Part of a small language model's weights.
Training: 1211M tokens, 9240 steps.
MLP neurons of a small language model. Each row is named by its layer, matrix (down: output weights) and neuron, and shows model dimensions 416-671. Each number is 128 + 24 x the weight over its row's rms, rounded and kept within 0 to 255. Numbers have three digits each. A neuron's up and down rows have the sign that makes its largest values positive.
After each neuron's rows, "raises" lists the tokens whose logits its output raises most directly, leaving later layers aside.

L4.down1573:106062135158159103130120128108104124104140163147119105155098113099123146101156119138117182148106145132100121134140103192110108158128152111107120121144089154124157105151106127129110132127152144124137143118103122113115116113123142137110128148121135131144161121115177121145125148131109149113107121191129111121120110110119116132113109161170161158086164096131146152133145175158175128161156148155098131137133099136137151100124096170114123068103135081120108140088153106108147098116125124111147051113128110125123115160125122108130160116157130130160112103138107116111110127112124152111128129149150123157150123129121122107155152126121135149100137133112144117125140122129089123103097097148172178180109135105108123112111012118131127080125144107134109064143122104132142148128156113
raises: " there are", " that the", " it was", " it is", " \"the"

L4.down2278:085164122146145116153134095091140111151080140139125129114160113086120157165117155157155098136102112151113096146119110091161131127137158128106167136129179130090116153127155130131114151138128152115120182122164132136117155108147165134123127152158141133129130094150126130128126153132113108156145123097082141156089098112132134139090145150180104083122138144125161139125104133152126122073110105100131088152144063120148122133123147126142071126172121115137128126159154140129110101126111112099130133132096126114146111153169131113131107098130102178101118128087110116173134129132112144181127117138051100132114171128113136156149167168112149109122138095143094134123129139094145158103153124120168152146127137149132135117140022099150135122115089144138140095104107159119149129153142156
raises: "'s", "'s ", "-in", "’s", "'"

L4.down2463:104158118141138129132116124109127115106153147137144134076165128144151142140157136094111114145133134137133134077116137132131095098120109151113154147103152111130138154137111093148156164138115110091083090150159131132143144130109110119125118136142149122142117106147117121131185124107115109130095121159111162126131150124190107158101126123106140059188111126153199133073147116114143150140110094181136165134166112120141104142086126122112151128143157153129160125156123138144130100149078114146092095155122140108097158138125101119150181118105131127116129152111144119058097143135151128143126127143156106099114162130100162185137135111142108123181152162122154110114087123147169120130103152125116079109115117172141112131172160142140112118162149124100087127145115130109130141145108095
raises: "ation in", "ation==", "ation of", "ation,", "ation with"

L4.down1334:088145111104133159178131096096139101163109139159130151140138154129137118145181150146122124176147111167150144109125126142113151140178154144111131131135146100127098160152128124153154130089135095122106147125139110109133119167110072094163089169148177128111082093091113143108152094150152140104096124112153090127122130110105133119124116169149125106120144063174140096161104118133100159178148137136154150101135144153129163100146129098148153099107149100125126146126125137138135145141099150108130121147131145108087115109109125080124108119124116130155133184123124108138126115121119130168124104163150118173106123123106130174130154130062169129132085127099142126149129122155119111157147102145123165126125180091095128131148066115106108104140106137146165061166111120111114115151176082
raises: " it", " it.", "gress", " it was", " it is"

L4.down435:138121105152095126108154103162150173099090140113124126128119126105103129160123096158138120151132111125149118115127148113110133200125132103113121123112134124107144123137091118137160079094112109098093136107127119130130153117111158135098129118108107166105154145158103122168139109139136112134157136116114158092112144143120147140141089133157120130143135144121133129121125123096119122130147167128105148134112112113125139159170149141140123178094141094137152128128065112130139110129100135129175102167141123157118129145130111143130115111139127147102141087175146150100125144099138109110127152107121113112158130123157115127139129140132143144163169159137148098119152175121067107114159130110137160112095129114131128127140103113077153106136128089156143115114140075197148128126167153
raises: " the course", " the first", "ing his", " earlier", " his first"

L4.down930:115142140114099147105098116154119095094127162110146102136117134101125144142095135108141151103132096152139158104153148130091141136139148121159131109146113132159074169129111068121163107126124149105134150139124176137140172099117134091089124155130143130133146124140104176134102104116120133131161137138107146106146120137138107123104154129114116141107119169142126157125172141155156094153152145161139130128132117110159157140137100107146159164163115156130127131112078109088138131103140169096161162135143131135151086101101142156109129124124131126118156150091155153138110121111100123116141136131106189137075125140116092127151109136147178107109115110111135147136151138133115074109119119082146151146090148115123106117105179153118134129158127123167096145120138150172084187162138145
raises: " soundtrack", " album.", " punk", ", the album", " hip-hop"

L4.down1050:103166157124093150125107122142124138142083134140121096123114128133120141106103147116152126136126105099124129182126103126157095120111114133089138134195111118072142128143117132124183155153140106090133115107135094151131161106124136134100153131142132111130124085111095108135162114146167076109121101130158124133161131129105115137152103137129178125124125165111162128130132102121112161134137141129164150075109109140152163124079129136092132144107113108101177148135127137167116128141166113138156154136138119115099143139097134124160106173128151087133129136105099127159121142166100090149085128164131073114084130137117154082140128092118148110126137109103126155146151093133099109121148131076121148112157124125109110151118133100108166118111135122100164137151137122153147122124155109
raises: "stown", "'s C", ", Indian", "field", "ville"

L4.down2590:103139122143113175161131113123134161170162144124125134113121162126119129096132158107159129165138144156152150120142133187101161105106120148107141105087161139094128128133077100116109146150177120152138164143110125120138156125119086067146144096088158136139117131107099102120160127082168101105111129111142123126080129093126170171123108183150111060158135128108111135128118125097148153102129112133141142107132136180126163155136151126129175106073145107114075149152117147108102099109160111070163128106143138110180132169138159115164150146134131108109176161133118178094100145159130139154121140143138125152178140136123154142131151170093141078117118100098143174122132106115126140118182143137104182098118110122115155109134182158148083187128102132122161103152143147110156158128182135
raises: " them to", " him to", " her to", "ctor", " possess"

L4.down2313:133166131148080129150171151125124137127109112148138127113156083134180068108135124115131123118102136129143156148096150140167155099085114146128130121097157085098160127150130116120117127139133138147102149071163161139139080128113148117104103111133108148148143154096100135134104116134099113070144128148139152131142123114181093121117120159136163108134101149164129136132131141138153136149137142107131132115163150163147087083087110176105149183132133211130128120119108140137104097143103125099092172109143096142095134112081110163132110092076122143171137145142128177095144105095124089144116117127101145116099130157128122097122127119124101117115083142096129111148126093118128129129143143112155182154144109153123117127104137134133114085138083126167087149137147117120114163103147110
raises: "ation with", "ation,", "atory", "ation and", "ole"

L4.down1605:129119159195105143118139141145116121112109164132079156169099127117155136072142133109159150145093106118150068155126155111130133141124128092114157111097148125118111108149147126129177143097123167074152161157159092148124118154145106122133096099129154128125154087138174117115180123113147185131118118135118131126162132098145113129143104131173156139130139116152122115136120127144122133122149143123152151113113097139135117147124133100100124125107139104116150150162180162132168109104122119114119100106123141107125101147131126120127110107133077171134116089085157118107145124122136111127099126127163057108139121134122142142113120076129083137149107138139131142102098135136180128096125101135159149114130122124099113113121097177111130136141087135123156127117165126154151145147108137
raises: " village", " north", " town", " district", " south"

L4.down2646:092171111127146180136132129153131131115132123076118095130130171111144130117185107139177116162107152126104087115150114147123129112131130122107155152133150138093108100149113099103147177167139134148129146148075068125174130124095130099162182146116145154136133087105145121110125128137099122128125099108103167133139128100109133123112082124146170101108120072133140134118139132133126152127114091113131126142102118145107118072152114128145126079172125114125105195129111094173123119116095145120116103138092107135120140142112140097110116141070112104095123132117144115164112155119106104135102148147092123149122160159156126100129145148133154147137143119099110067150124112084111116125118130130113150141148186112112105152138023144113129122158132102121169126154119083112126131143180162
raises: " they are", " it is", " it was", " they were", " there are"

L4.down299:105099109191154151125130160159090131070154135127119104134099149126119148121146110117148152110134123097101145129114129186134121147128127124134091131116132127069129131155117126132133106125123102093151114101156134120119099081083130150129114135132166174101140103142146130096144115147119178105158161117139166120101129144147136135130129110108142119120127143123144139115124105086142112145119109127101113186126185083117175134170082124122123120121118103146061127129113088152129129159121081128133062122160122154103122111161099115165119128074143137124119115175095147133115147098133136095156121171135102128147136131194134118110155132138133172132145118103131142140157114140124092150144087161097132095122171189141153106106097120132136125114125110147139115145155148133107141107159110
raises: " its", " the t", " a ", " their", " it."

L4.down1743:146133149127144119141136148105062150105083155134119080140110154124092120135151131127165142145101156138094101119121100190102079089094124120165145177150136166102167124119096125086116132130163109158138100148092107103102132133101118088132146160102122139122147116076145126120156148143128128128125099133104161099153098099110123120089121153152138097117133129101161115141116150150157110136176110131106166173166112133098125117098082102111115065129141139147097162129110094120159151130145073072147125122147043100138133161090145094117186121120133114113125115141108134151140078081141131134137122147102122143167137175124112128180144108146134167124175119107143110127145094130100133126140172153147133141084151139109093117155000084155110139145141117151160113141086099114110118153124129
raises: " there are", " they", " it is", " they were", " there"

L4.down2410:134100141171149147156115130142150132101061169134139104155098137131137147117141114139142163118080163111122151152089116162127139125094120133115114104099120145100129125142062146123137131155120137092103153123149093131143112130120114082134146101177159137099099099146124096103119123131087150161118113158077102102162123136139113128112118118123135166134159085129127145109123144127134111121146102145117163111107121158080129127103101132108120108137135141142133118160159117153160133150111124140150137143135130100146091163111112118147137119111074147074091141126141182154143098147165062138103116181156092121104101152150145159132103121098124154122162123135098129127142167159130124157125106111117124135141114155102103154132106132104121074119150132119153124155147087073136140119157087
raises: " town", " north", " south", " coast", " city"

L4.down572:136108133144142133114129137133125149053113154114133110143141132125126165139131171139140143156141112152139111132111109157127153114127125142160169117172095143102105115134103132113141135144169118109159140149144087075158086111122138136093132104139193105119154127087131163109141104105136120136134164129073130159141114114117137176140134162153143069141131140146130111128159136138115089164129168107133113131115131117138138122119112144109128138108137118142120156086132133130104157091107101116180099137126104116123140113156109159114172127141134101152120120197095163144153160101141135153111118118145130154090144136143123113151140120121125149157169093136136176148155135100112117127182137171176111143145116112133098106112077181116119088108126165171116110142136113156125150109130133
raises: " it.", " it was", " it is", " the album", " it"

L4.down1263:135153120120097164134124110119149159143168143155117114103166119127120105105124096127135098129104144157110158147105119097167128100078088125154090135153108139151187127093145152124144122163099136172102146148139132135078148162156123088098136128106098070135108114152117120100166159143140127118165111109125115124123137091116147094078143118131123163145172151136133122124136107121095098099117122093143127122118109112148118137085124128149146124079118095108157154134132120107116169146125108133124124134148117119146134100134132129140136158147133099092136112162124120122130089107120095126095116134095130105156088158085147141068146154082126116095138119111102091129151116088143115122138131114093094118119111125133151134110111084137129123134157119120159114101138104147161135147134167
raises: " locations", " stages", " leaders", " directors", " places"

L4.down1727:126093117136144156159132123110110135075111112113139099115109127117115157152125154133084140138138130197147147157149114133121143148109114123189140111171147115113100114135086100146126135116151105121131097158105119107112087091097087094132146088153134127107141114141085147109162100111129068150161130128139107163105100127120120118134183158144135137126127084108118100090096144162094056145094155147134171130107092131138111145116118115145141150124133180128136156130085132136122094122126142073149163138134109142110111141116141109122124088155136096160110135128141154153114157160129123094149158138115155146132124115156150105095161170140124165114148146116118170135125123117122112155130138129117099135134108064097119125123097129119095117134152125124105151132120180128059168146112122
raises: " soundtrack", "==Track listing==", "Professional ratings", " episode", " album."

L4.down2649:146159178121122151137137108138157112111118133087123144130126117149137129142112150098145134168155106132117121174143099138122140153147143116144149146132095126082119102120168154152128108148125075132143111114140073121103127121122094109121158149115085105120100158112160155151140117116150091147063120152122150126147096159097169084117113135146133113097154105188137118134126171148133142099146119090127130121136110122114119101078112111156119082166148106139148169116160134125111140128146129104159090163108101111101086084139147116110171109099113096131124152125143130162153175088123057116151123122110147136121131175111105085151125123152144114136136118121114108127160161128133124121131132138148115111144128113137129115161084119129114131116125121169125113133086149135121094151138129
raises: " she", " she was", " he was", " he", " he was appointed"

L4.down1233:146155147115121154136133119154131120152100092169187165146136064143123090114142130105083124138205133112142145081156159099131137138131138116151118143103136111111103102153088119156149091135140098139080155115185115088144122144110145121203161139089150149162127133146081128105132101103162147096122108104122139119122136113162142086106101149136146113136090122139118121136135154135129145125136103102126138097119121109143120160099144148076138143153163168164138133164157130144172140099138139147118132148140114143151148108122106113093127128110158120154141124102136140106129158126121118117126112138107119098108120126102132139080085084135163117117137170162083141134108174101136104148126075120129122114193140146153132110137000100131141081131119113139131134136147115104080120128116144
raises: " latter", " program", " same", " region", " area"

L4.down2099:123133116117115116153148135099136106098124123131143123106122094118131108143105092113125143073127147147132163136092078131127152127125116142134161072142115085119093112136098117128109122103108100099098104175104140125162129085102118095118140128119159122093140144131075107115140091119112087148118160104116120112166124131070132109102159116101126162180133128150091168110127120151121045165131147156116119112095117103164092116080124134141104106131106149113116123124064108087121156108138135108138144074146102154112127128136127122129104112125143111115159149112098139135118137104128127126106111143106175172105127139130161187150120104127112123034119116114107160099127147123151171124118159159096109141116114145135113096122099118179104127145112161132108120104141143140116122103125133
raises: " compilation", " was released", " release.", " releases", " released"

L4.down2290:091150162150176120097126125131119109099135163097102169145132155156110117117101176123131076140125113105167173122110139130150127135110142152149144074104163118162119088136092096133140128155133103144125115091132122135171167107143137090119110135126110131124084105117138102169158196107124166134151128089139095146156136130146137130157183150171152146171116155121130114140126152156114078150135142126151125128111133123094111144105142111130155152137138158129142168123136127117101141108144125097136131140119148115107074158119088135151140111131106102141128122138140101171128143162153089108134152117120153110177129125131163145116099141102144123155151110164146150140108102145149104133159165128119137125144135059133109122113166143132127103103136116102152089113129114136146128113123125
raises: "sc", "ch.", "bl", "ts.", "ton."

L4.down2018:097115105155109127140123147159120102082164182130088120161117122142126169184140133095163182112126148163087144154145153140128151150120120108146113125101100134089136118128111118141118085143127142145124122133142167115139078117132146156096108103125164158098117126147160166117119168122107115155124137118114140129125129146167124116122120154138126125124125137145117138109147087120087116113115141094132153134126110097153119172174118197055152132127192087129127140145074093164090076141111068115103102127125094140089108126146101128105108123111130162146051089111115106059140129160119124071090138171124101155164138116175112135161157127121153134078124123107148166136116143113105094174145106113151142162122162122162124107113109125106175123083145120119127136137058105124119129156149138
raises: " it.", " their", " the first", " the t", " the c"

L4.down569:109117102153121132097131126113135169158097111187143140116112097143089140157128112143126121122136162118114136164093095136146141118123111125130160140102133156131096124117097119115136120097115134111129144135163120113118096149099149125148146106144092163144142094127098119127138096123077121161119155071102158099180120099138166151127133153102166116174142133116136146123131125159104087128134068126121152138111108132176106154098139181126130167165089115144107138157145136137187141098165122100121124112122088116165093136104120130115130102129123093112088129136163152155161141135152137121105080147152131124089146124126168170132116112088111156108126141107116158127118157128174134118136146125111134146097156125088113115135106139116116116140146092147131094098116172142090155167106108
raises: " buildings", " sites", " designed by", " site", " install"

L4.down1320:168172122136098124167136117103183088132160093139146122114149142123125120149067133108138160131145138136176149132120152144138113126122121091137122181147082121161097092114150146134100167103135122137149107122123130129148143123163096130141129123128099148132136089095117140160134120136147101141126121117139121094161132144099123175108091116102120183137129128081157126140105144106102157151129133116138102153153149123140166153120177109082143169101101129091120145103114152125133182125120119150138153083109084173081104129199157109117146111099149124109141105128123103150091130092124111160148137120137099140131131136102114158148111112080101120101162138114151150099162146089134147138133175120161113146157108076141117149112095131128108177160120150125147185111125132118135131135124095
raises: " press", " interview", " media", " magazines", " reports"

L4.down2595:103145139172155119135113133113116096128106111139153126140116114105085106077153160147134139132150134098141073111138152107119146158085137100106116114108095111135161100137125119136165121115193141076124115115126100116150126155105117136148115157118083093126142115112126124202142112107118124154130177100129144157122142119106095131137117143137150089150101133097117099153107128145128153127150143134133139152156109150054058138133141151110128058161108133120150158118085154160163165136138119113082108082123135129109121110148144130146124114145123110149121107115125123145118132138144069180132193147149085142124156149099156127105158112118121168155091137127082118116137115129134145130125141132106123134109143136103113124116092121119140113148092132147135141129157117097160151126135112
raises: " in Scotland", " £", " Welsh", " Scotland", ", England"

L4.down1457:105114171130141131118096132114119155141130150160132114129141102167113093135159119140144116121136107174138183169172171150103124110112117082122146180114131111151131116132122114128134134121141150133124165128113134172148149162111099134130183138117129114132105127153129120130081100125135155119108137119117116089166133117146166136084145125156131106115160124139105173110131067109136123118113117129097113079173144135145082134179141116128121126160196104108114124105131106109159126113139126130166112138106139107084069131145112118103162102151167153133070111078139090113163145121126183123119094113126119160111133100157089150158163164127145103136128138122144124139131134151148118151126172097158165083098138154127120132134058122141111113175156120138089126169115122133154148160117141
raises: "\")", "\n", " |  |", "\n\n", "; |"

L4.down611:143146130110149146103121147116124172105109131135130105156118098133111130118122146121136130171127125136128105113119122152099088094093106115117119137142138123107153078079137146111138111122141114124146115120139084141127104158110086104132124121113115135148146151092176159116144136134130055144113115152110190098158097106122156168107105115142139096078162126118140104122116129115158141103168141103097141154092126135116118078131092134098164076068116147118111145110116110115127108102133095130177122105137100080104121160119150126094175144128143097106111090132120152139137137074141122184135132152144147164127134154153128143171123132145112127166184156145134134132145101109105125135133192147142142130181149105130096149097044115113123131136152109178133134114121147127130123147132131
raises: " he was", " it was", " he is", " she was", " it is"

L4.down1890:150152095124119127111126144089115189078093126136127129100098126133145115139148161131124152163120151189146097113136120171088101126140103135111118138101116111137146109109126138106146105150140086157164136161091082071088125147087097082180149148105152106130116123126146150095149101119114071130100153162119150092125107150133148182103088123148139101086130133128152134148104134164137137129159154125131099136116143117134139088131076085128124126111159101135114140127136154158134110139118092122160106126121106132111123160116114123150182109122126101116117089150146143117104133075158133155124118153110130105119122150085169122137141102093144142086118125128126111145143141127135132135146161183113126108165159151120103114150081104119113074100151113109165121149114127160131127159179151
raises: " he was", " they", " he had", " he is", " she"

L4.down2464:142103134115114135145120115130153141126132110138111142141144108138110125134122148130110171148143105125145184100137160112129102126134106112143101119128123118128112117108139112129123136135152115143148124130163122115130129156155159125113127160142120140125148132119161178128118116105101124098129149110094136116122121090116152125136172122131136117115133161156147103126119164086127167098181138135134148133133147120124117102116175129140136135169159140124092124147084149068113129115147126108149118136121116119123097117160138118129133076127099162121116141131134117087136151118147111128119172144138088131152091121140154139117146117135156143099128119139120130112163100123146105128118164154122108142118136124142125115116000119146132193134093108118119137112112113158157138154133117
raises: " As the", " In addition", " The book", " In a", " Many"

L4.down1732:132101083145123177124102138140081144121159122117139152072160185123136153139122125118101112119144154124161135124149154171143111126165106123150147127128122141123180115120112111132128075118172137172076119101120117131167169123093122169125124153178142114141100149151117126151123142105178155137110093112135127125091134111127095143148123152101119128125107140123162166107145112143146102116157137108155147137131136123074080121142122144155191135127116146148134097118081143155128153101147125168096128126131111105114130088157106131104138119167143139125187146073121139081105123132128143151159155120098110122108105124168122125087185155172165105145124138134157103091137128147107115143114111124157113144133116113152109161112118126114137108156138120122153117167135094094131180091124115
raises: " playoff", " squad", " players", " scoring", " Championship"

L4.down2428:164123118122102133129111140143125140113087119107127109122158089155166168160142125125119133147180132169122143126103110113124148129173180112120127151128130135107103130126126190133133142135133179142142133121156162125149123150152137163124123125128141138148107113124196137104120118111062088145178106144137124144109112152097109141108145107124075132145127147121128116108136156162179114176103156115104130115121111151125118121140113160137121134128105111155093143133127137117129091126131121132095105146151095129128104157115093128133124134139096153149173108121099127143093099127115120135137120111123100085144151145155119155121119127137143114134123126145140100119138130133116145122128091137152150139163161154151133120096130103115125136113134084156109127137147089133175135176092096
raises: "ycl", "ategory", "urrent", "ustom", "ross"

L4.down962:148118106098098123150143133130144140116098153147111154135101123160175103156134130091139115135138111171136114104134143136082122159133142138138164078115150103110165106146132125109122133116148115140121149126134110137160127095171116099154125092139161150078189147140112109118150163123128125107116087158159172149191139116130112113108141154135145134178175085130100165104121174166146136093143089116164128144132103164125151156130154112157141112127147127142140092170166144138153072086078117133116125134158115133140097116144090154162134126096093162120074154081109123130161073173150094095082149155183101136147129140164129111137105104105132141127143136113097117092094144149148144111164110081180115141140101093135088128165123162125124148108161151135101119159116136127148146098142162
raises: " eastern", " west", " east", " northern", " Lower"